MLP neurons of a small language model. Each row is named by its layer, matrix (gate and up: input weights) and neuron, and shows model dimensions 80-175. Each number is 128 + 32 x the weight over its row's rms, rounded and kept within 0 to 255. Numbers have three digits each. A neuron's up and down rows have the sign that makes its largest values positive.
A block is one neuron, or neurons of one layer that tend to fire together. Before each block is what it responds to, as a language model described it from the Wikipedia text at the highest values.

Responds to: Category labels in tables. Classifying header words, chiefly Category or Division right after a pipe in wiki tables, and War in World War I/II; weaker cases are scattered word pieces.
L11.gate50:149095115089116099113122177143101200169136131157115191122104170075132100114173141124102127110083122124125151125106050096116159153060134128144114116130158114137140131145161116112084174102118053168111099162110143100103110144162121149045134110127125184136139188119137144139162132124083138130
L11.up50:099140153176115082101115110090121127133089194126127113181045097165158138152129133200100154157127174104188121125193174148144165178111156166147147176117075135151114120171123123127094108086132112137182151110177116170088029122114153157133079168145109113076157124108054135162119112134164108106
L11.gate109:149069132150166061127095150151127149133162117186103165159063115111124076062106129155129162083139085106129064156103122127115124128111148159136135175139128101133128127183043114160100132163160108153172166213095149184102154119122124090117094131130088155157127147111102116160175134094119119046
L11.up109:033128098144072129104095129119070105142142090107087082119113130155125180101100081144158133096152155096221109101148164152121106120208154127144150089132131140158162146167144147145171134095123135158110115108126099180143107181130054133083091167079190111071134192131133138148059166104185084058
L11.gate119:101113132149085152120084135154124158168137211134000105110159147135146120103153158189106127089147055166142137156085112182141124152109132149130129161078134121096100120113177129122089119092153115109163127123137141193100154125084161199116122041130144135132138091138085119180139093164167134139
L11.up119:182112153095182126133219107078152149077119164189086103122120160059112138093191123149144145157105164178108184105110132107125163184121167134136085108145142146110131135134107118157123119143101166108121091140158130104110119074147155143052119067148148135126182142135100087132133131042125164141
L11.gate238:149082130098195108117098111133132167138134126115142206189113120148210077099156170158116134134134124128172092199143101142134105074103176072145107131106167151094121144121160185140124196142143107166181104160100116074101097156164116113135112125053102138131160086140110073133154169113131153143
L11.up238:110125091243134131153126130115130140131144096124152063177080121152153154108114125120072113091123144124145212132150107127147138105096128129151102137126149115131112158137125131123141106089119137112090112123090119112062024113113092115161164132140089174132137163130062124162131189190171154113
L11.gate326:136120113138071095122166122114124126182129153166102138134162191109092121100160167153071137130110096152140105148141111110188119140135074183165125125151077171087148160114129070120109238106160103098062141092138081148135154183126182172128087092110173091117153064126126180031140093140064090108
L11.up326:134138136064077079138128116200134122160174118119150186093116118185223114067160127115123123134131191091106127113181159113114116158116134127098148126086076180170174089083135121125120138160102120171168150092103168164115133108178085137115152057139199152085112114097102118150122158104106154113
L11.gate329:082112120146132141145096091112086181113178156092093112094119202134110096134150115100173082171086117129124124128151119143076146123123076147101158128137105189135092173159140130117110198117148126155154143104149117145151088137122144116130145046189201154101099120081120151134069143080138202089
L11.up329:114152150156157128132073087176167085097119141136136181129148079182087122104154110138117166149176161122116108128159157101098085181097159192097161047152112205171110120145107170163091141067160161160177155158123129159149137110073124120091120169179079106141086134107089081092139086112126135115
L11.gate387:175133115080145099062087128116160135158126105071125101146150079169154105067130182093062179099102129086120114149110129148144103181165132191171111166127081175150155159204122101087101148121132167162160107138071126120115147151117113103159125137096088149154201043142119130100120124110148096125
L11.up387:171106120131083114090146097082124150154162225089091108123150139156128141084135171124119107161126224108176129140135156133181113132107114050173109119084130214146141125158144109174113112123104103154127149111128090116145053084185138106075145145143148147122124063087067136140157103097044127130
L11.gate456:136085139162179114151136162107138162096102130159083128127103180087116091083100105187109183207179122125119172198099125129130150155081140072105156101141089096169131135106157097129090169100179143145111134145154100087118144150119130145143157115103134169145124116124107133130192158032138103116
L11.up456:115074088133099104070081153126047163184128120143094168136116091113130176171114111111151114136112107097146136114184094172076157189069160133126072123131137184131169138158162115088159125153148146152187137117125131145049132072051089138094123083142099123149073110188077171116124175116099109217

Responds to: Word-middle fragments and markup. Mid-word fragments that need a fixed suffix (quantita-ti-ve, comprehen-si-ve, rel-ated), plus = in wiki section headings and Rank in table headers.
L11.gate17:156126078090163075123168172167192180135166168128081120114126116185134064159149135133125147131093134173135131140075101114156074110138151187085075161161131188115173113181101127167137120103120157173142143078139168140188103117130174120096187111118151118150133154066158126135151109082150118102
L11.up17:188196123133162127171121122165144129159130148109079073115145162093132048103124147122082088151123138098192094116106111105144131131124115140192135149130124138123214126135061124124176143074117182167172165151116096101100103158156133156154135094122145184107100103144113152102035041145139165135
L11.gate21:070152166086112153082111165111140084165153204137115106141130053132107115057150168156094170125115128216101090128107161136176145089110130155138118152105136185118098104103130115135178132150102108114143090145166171164115108116150141083130119046131173113129118121148032116120151088138147085140
L11.up21:100098107186126160146187186148116145111082144151081178145128189147125085080142140056152125152106161101109152145135142109175121124136146108118126158127085108189107139080131122172147082151177138117156132135124162129144088085121133116067139144204171158150117150114158086166128161067125080116
L11.gate26:154176103145089093135104213162107168182127128144147116135050062160129144104150105143089156178111144142164052134153098116126110150103068084159151094103101159137086169098126084200180137132140104157102165157139055166133153192113115110087103130131215105113098092118109137162120091131121096105
L11.up26:130141125147158056190097116179115078135130172124158140129103141136130127120069078149114112072105145131120103133109139174103194100123074082087161051142142166154133142114097131147133180138162108114128152121100067143114140156079116114141131126106138159094123163149137186126114106132129108143
L11.gate96:127121149114119135102174116152154158141099110123104150132101096122117122110108144150112139126115194181121127103153188101144139136183083105110130136137119109143117091189168107140062052136137056161152199111125147095069164200122111098150136142095152104143152178149107108144135123138175135113
L11.up96:110135142131090151114054118129131141116147112078148141098120165151070161104063188139119117128178140135127122131184098141121130087135109043063097126107078143141158163163128102130112168099124148173117155136151112149153126141100087129114140116127142155167094125115068140130139140130108155157
L11.gate122:123155158127165097151091178121172113138147106149068135130084108131130123201191116103103152133150150193124106088151177098162099134166120166110132131127108190156129189105104144118133161120151131093072162108089075126130158098124098094120088131141172115103127104044103107139175161127147150100
L11.up122:079199188158133119148068120171084141117113083106084132118107119122129103086129102121168155109132132065201137076130154129124088070122114184124114116103153137151149149139061081085146121120136126160127116130097186112171167097150037146148201173062114106108173134157148154176142169127108156095
L11.gate354:167171121126124134163145175146159155120148146120139098089089154119148100165129123133126114114098166121163112130157115115186149065161071140143137089132146143103118114106137108136118196143097178139131110106118176201177164124152105067104135092085116122128190138062152064161129139085175106140
L11.up354:151111115135133118113111096154095160112151141138119158136170138111168081138093160066088184117206080122103130151092109149114143085124150166147053118130117137180133115144131177106101128082115186122117105173136088138123118117107139144129089103063094176134124121139090074109161167154092138148
L11.gate486:130134170094143126100128141109114179170173137167108083134108072178074141166128099187080138148101071142073093190154116168129122097149115148118083170156155138097185125164189122109135138061084132154142141108141149142147144121119131070139097092130183106148157153128162182078126153104143110054
L11.up486:102100109115110066082120101151120102109133090096108091139140155123084110128142084139031153115120135142144161092129118165121113153045185109120146135134113161102138160150091138136104155063151164185129103183132100150126096124103116109139185109105135149163136120174141141120157116181128104111
L11.gate500:100110075181172105117114099164132136161193130137168062110096134130115146118121078111094141087123133130075143141118127121102091096131085168140055081099057141107127137136126158128165086115127135158151127155091089128133142194124110127090119083121136157188178135122146091167143083172202163100
L11.up500:154128152067137138156104120142163152147121124078138144070086158150093094208073108158075098177066176117117155117119189131095131113118134137148161162147126121083168188163096131052093137237110100131150114167095135221155136135110104170115133095117118148130150155148131119116139123141096116107

Responds to: Copula "be" after subject. Forms of "be" (was, is, are, been) right after a sentence's subject noun phrase, opening a predicate or passive, e.g. "The town was", "climate is".
L11.gate15:098085146138114126188142110120121096129118079101066182195134113157103119075115136089099072092115144182085106095107108187132131172128080139146131131163139086156076161160217084181141167158101144050091102169116177091123115106084139089128109111084146171137133194140159108203134130079134106134
L11.up15:144126126128165084124149141100248130146163159117138174148137125101138085128148150162086176125146075103145095116151179059147104142113113093135075185139155198108146146154146085148110121083115122147098099149116093143131129151118110113140168132121117135126122167206123156073182126149177099095
L11.gate108:094075207107149155138185151063142146180141143147142099111083115139147168159155089103113110104091107129109107168075131137144167134140126153146126148148108093080091106205155120112170189103104160151093130117108179163141156118123147162116110108090176120171186119087160141132099089096101105073
L11.up108:141111152111125140134190144168186114098089145121157124161124117132111124200174123131089155060139153099129120102129201137151134161163152124127143143077098047133069126140145155110154131157121103075091093189148143158163180069124109159168148108100104134133109113126156122158137118107121139145
L11.gate251:110106154106089120116115133074065104133132131148156133186179182109145157071149114134174103169193136126134123103092170101120133094122115140109133133192158092133143137177117113157149144130149068158116124082179168101118159075143108086167165099155117139172122142094181088141129161111133059164
L11.up251:135110100110103091125089177171141158152126140132128104168132165171134058123095059102170097107150173142142070089167164139137144134132151097073079117126130050146109093129169127192188121094112160109158136189102110087135115112186099131104133045139181213147137115144125119157142039141093128117
L11.gate285:127150135118163173105154192145125122097192116159150080151162095113208162125142172173133067122139120144153065137092148093110116125169132033071079130148166091142121149159157090106135167169100137089098053173088117028144135096120133127152135125166190129164139131098115127119131131176137157117
L11.up285:170101113117113137080132117119106099165139121121101127133081073141127093151067149132150167125151147126172113053070150188142059153095160153114100155142102108135098207086125097152105148064118145127153153197153140170132200126080128085107146106104167158129127138149081134167174132137167139100
L11.gate410:140086139079101100142086102067145126146134112131079146118084111130153152132170122165128090110103106114134179149055153129150082128154087147158182120092163156104140144179152135163077108118104151169108154121132157182098144164094161055066106144140184114089145187116136035103117171084139144077
L11.up410:125160133125091109090132072183076159107090075108140142221151096151139112116111193097108150161192170144174145140098121142116095129132158144141093153099187082150138156145085127108100106103185120132174123152127077162096187171132080063061125111180130106108109181111081141128150140172135103159
L11.gate429:108096122121119140082106138087095109152198130204067127138108090148159105141130186105112106128178127192137113137126114159122114059096084146112089154118149134140158153158169141115126164084073174144164081144132147113111161166170090075137095091086127108143128154082110146101158145157111111105
L11.up429:136110102092158126096087154178081055117181095129191154103146104151112154107162170118085180091124147119131173127106169170118092142096164091151072135137124091159101132110099142112121174122126137183160078170140137131103177141138079087124132071081144155112142123159105162132173111149184161090
L11.gate430:145156085088154123113134171127053145148143101134154116179104092151109099169115148126150168147106129144160107098106111084126129140192086156142072099131142089155158133157093035122178168105105148105094129166138166156046101166134157130151137108143169096164130169099145084122121154108174164125
L11.up430:143187148114201178106101131182134155090125121140107144166127107116153098084146149129170131179096175126153087161076096066098134135170114099154123136120102137152158045183080092109150149181111123137088159109115206124130125114116172118150138077201192128092135105187147107097123158126090151103
L11.gate448:071188119207179109123158134091091183191216154120126140193133179074164145064126122107122088163109088097127171136131134111144125181159128156169121144157107067116129125109140129080099082116152097166154117105118191101095113146064137109136162150129119126139105155093073127130215130117086125105
L11.up448:136177150129137155178098118088136130124150166124135097212111147109109152096134139119129157165069157114071136111053128133157115043126125064063148153104171098167104150149078073099097084159139134134119093156109160133156137111158122124131201170120116149125134181083159130155098128118092114122

Responds to: Head nouns of proper names. Generic head nouns that end or classify a name or title, such as District in "Maine House District 119", University, Line, series, World (War).
L8.gate111:114161099080151118100137106094062126159200157193109100120120133132121151146189143135151139178084119126100114212132145107104107151106125156147126128072126095175144075167158077141130063106102123116157095100165116162123162148211153037144153125175144102085160154084146168118186140136113095078
L8.up111:129154190160088190174123148089101186145115151145089118126126107137133163087181102170171110113092072112109097127158190169099066088115117102140123097115128103164072098155151129151139093179142116150096141123122157097101190123148206107141096115166139127163150105107126133154150135095100102097

Responds to: Copula and word-initial fragments. Mostly is/was right after a sentence subject (The film was, It is, The species is); also lone first-letter word pieces (l-ibretto, d-ébutant, p-urple) and French de/d'.
L8.gate330:164146109142110149168121159096096049167129083099131091151151128045154170138146176136148102151164128166088145113148108075114142143142140113121096114046157126163156125089133084139179157186141126097088087146061126135168164141151174121101130104073166132170147115094080106154148085162157080209
L8.up330:086144159083142143097099139122103112111200147177158115125120166095073127126134118144123159081112097088167113194120105093119123162182077147086129123164138150112095131121197138104068192105075182153105091129136113116084165098127146155127123122111144120135115178193173071085144086130108131063

Responds to: Wiki heading equals signs. Equals signs of wiki section-heading markup, mostly the closing run after titles like Results or Career statistics, sometimes opening ones.
L13.gate48:159157110130163100116119151123163218129141163185139120157152211114097065102141062096113094096107163161075155084179097162160083084109085085095136128191079137103139127126159112156118095094093155172110147181121130135125135153113154130112166150113106131119131190168174098134121095134108172065
L13.up48:126155171106157123061143178185127141139189111096142165099152168108104070162129152137187172126135141151171109127164099119129149099130073092079051139135111075138113135169090084139136055113073158085141094109076111143167102080077097145127155141179130166168166185128132142157144163165143141190
L13.gate112:140087090084161115074144136120154143139123130108072147121146123092156135098089106141094128090106170146145142114108133183144136082111122117135095118203164163150190135136154093139154209168087090041085108100090151182176167133072098115138085100156125076127157110178089117129164155114121139085
L13.up112:117128117158130093190139106105142183138122054073162171133089157142181110147130146135134101167115145136122136148121158146146071130118124149177083131214186186116218117078102168153185033083148087138112136114187163136111119119071080137120124099130118102110128123108134157114116141142120142127
L13.gate182:112087144103165109109103093143159115194213161085073095149185157145231137150129136178111165133105116134189183160142115144160108137115123123174090164132117147103157130165181114115133099104116135128122068132135155128097129122103046159143191117136141142129133124179113076093128116167119116143
L13.up182:102143140126059118085095138206181220109150138129062129184106086095144157090165122113098107114111123112116183170159169109110118174198122122079125111091177122092139170165112150096161111065121110061114189112175158073068106085113123148114086129151128099143113066150123172118100083108074129112
L13.gate208:166093168102120100107090076144130145210138182132117112099072140143146093159169145047146152134144087153125144147122174164138115133108123088086158134137154064078142132081109160109139183078061153154093139153109174092109180065146105119204098109119141138141129117108159093090088148121144069115
L13.up208:116150073166177124103090111131185165141144117055177128081148090109085143147125161150111106103110096171113145088120156123118083167128090098139100133105166061142196132156168070148141149096179158135142143126160125126119140092156099189160107121118186152130089145124156128141146102112133171155
L13.gate264:163156091077187130169166185115118115171161043088085143096143159138142178130160141114092064136146096068069129132165086122104145134159080129077186090123121119092166205128143169166092117095083148150187115108138129099101120094155115163137079118191117145190121083117128120085167145128091066085
L13.up264:148195114145126095090095134161172174113129098111068155141149142179163094132151107160102145100086108145120057146112131124189115106170023123132094116089106082128162109150107120155122137151122135140072087132130137123121145162091100137056096195148156158124141106143139099163157139161114168044
L13.gate292:107116121181133099139081078132157159100151144112150164105117161133143150110143131125114141102166162128116094066131150162062146084071081176150154130106123180137128114106113188102103193158076097151105173093121132147223152115169119125189155164150109079131145083126167135114153074148122118154
L13.up292:175082161149105115162101126090096089127153088124079145116167185151177081114109177153053106143172106102115082110151129115154109145148062145137142131156134144114131181166134110128179171160102094106106094093116110099135105160139105187154099118122157133142120078156160117121144110199147103158
L13.gate339:131139178127117068117094146174110170122165158135106157141099120148163145113131070055104164112134129162148166193131081151094143131149119114082117075170156080052178180125129128099087098109046129087152127114074151134155197137143156083134118093181113185168158092106162096133135135130095116125
L13.up339:176173140160147112164090117108129133171129094085162157065111181097149123106139102202113131135151182114162143081087123038173080008124060148123122116116117180156128158174149062128184090161128131146108136095120141164090135145129118111127139103126165119170118043144144149134076100096157162091
L13.gate505:108145102069065129119121125124108142146156156128096151142111101117160179123165129133140140093125160162073140215117181149078102129110136114194094129074141105088146149117141092205094105153094136132104134139166144148131088155111175139148070120131124097101181140104105068154112161176166129106
L13.up505:134125097085133094115169141101177124140118117148158133175115177144135119144083105161125140155095133148155142145100102125148101082167156181120162145123153054113114150133146115087209107138109108085158117080125102166123084086144129095130075114138153142140103163134102095132108134107136160134

Responds to: Mid-word fragments, "-ti-on" splits. Small interior word pieces inside words split into many tokens, mostly "ti" before "on" (revela-ti-on, explana-ti-on, subs-ti-tuted), plus decimal points in table numbers.
L8.gate410:112127142117136123114089115157088195117143095117115118141063138105128093113138135081081148198097151137147215164120096098107041158135113133138095146134154140074137186092117123037151169103083157122097092162114139117142143177107134114137175154124152117127120125122141108118099157082092183150
L8.up410:166168110107135090160147159152103165126114170031150106048119078110153143101162098079156124220127158105109191134125141036133110090169149104141135151143082135155113101162099154138158115122113069153132120118150170160120098131144087108110159113114160160060160140126146150141149112107158136153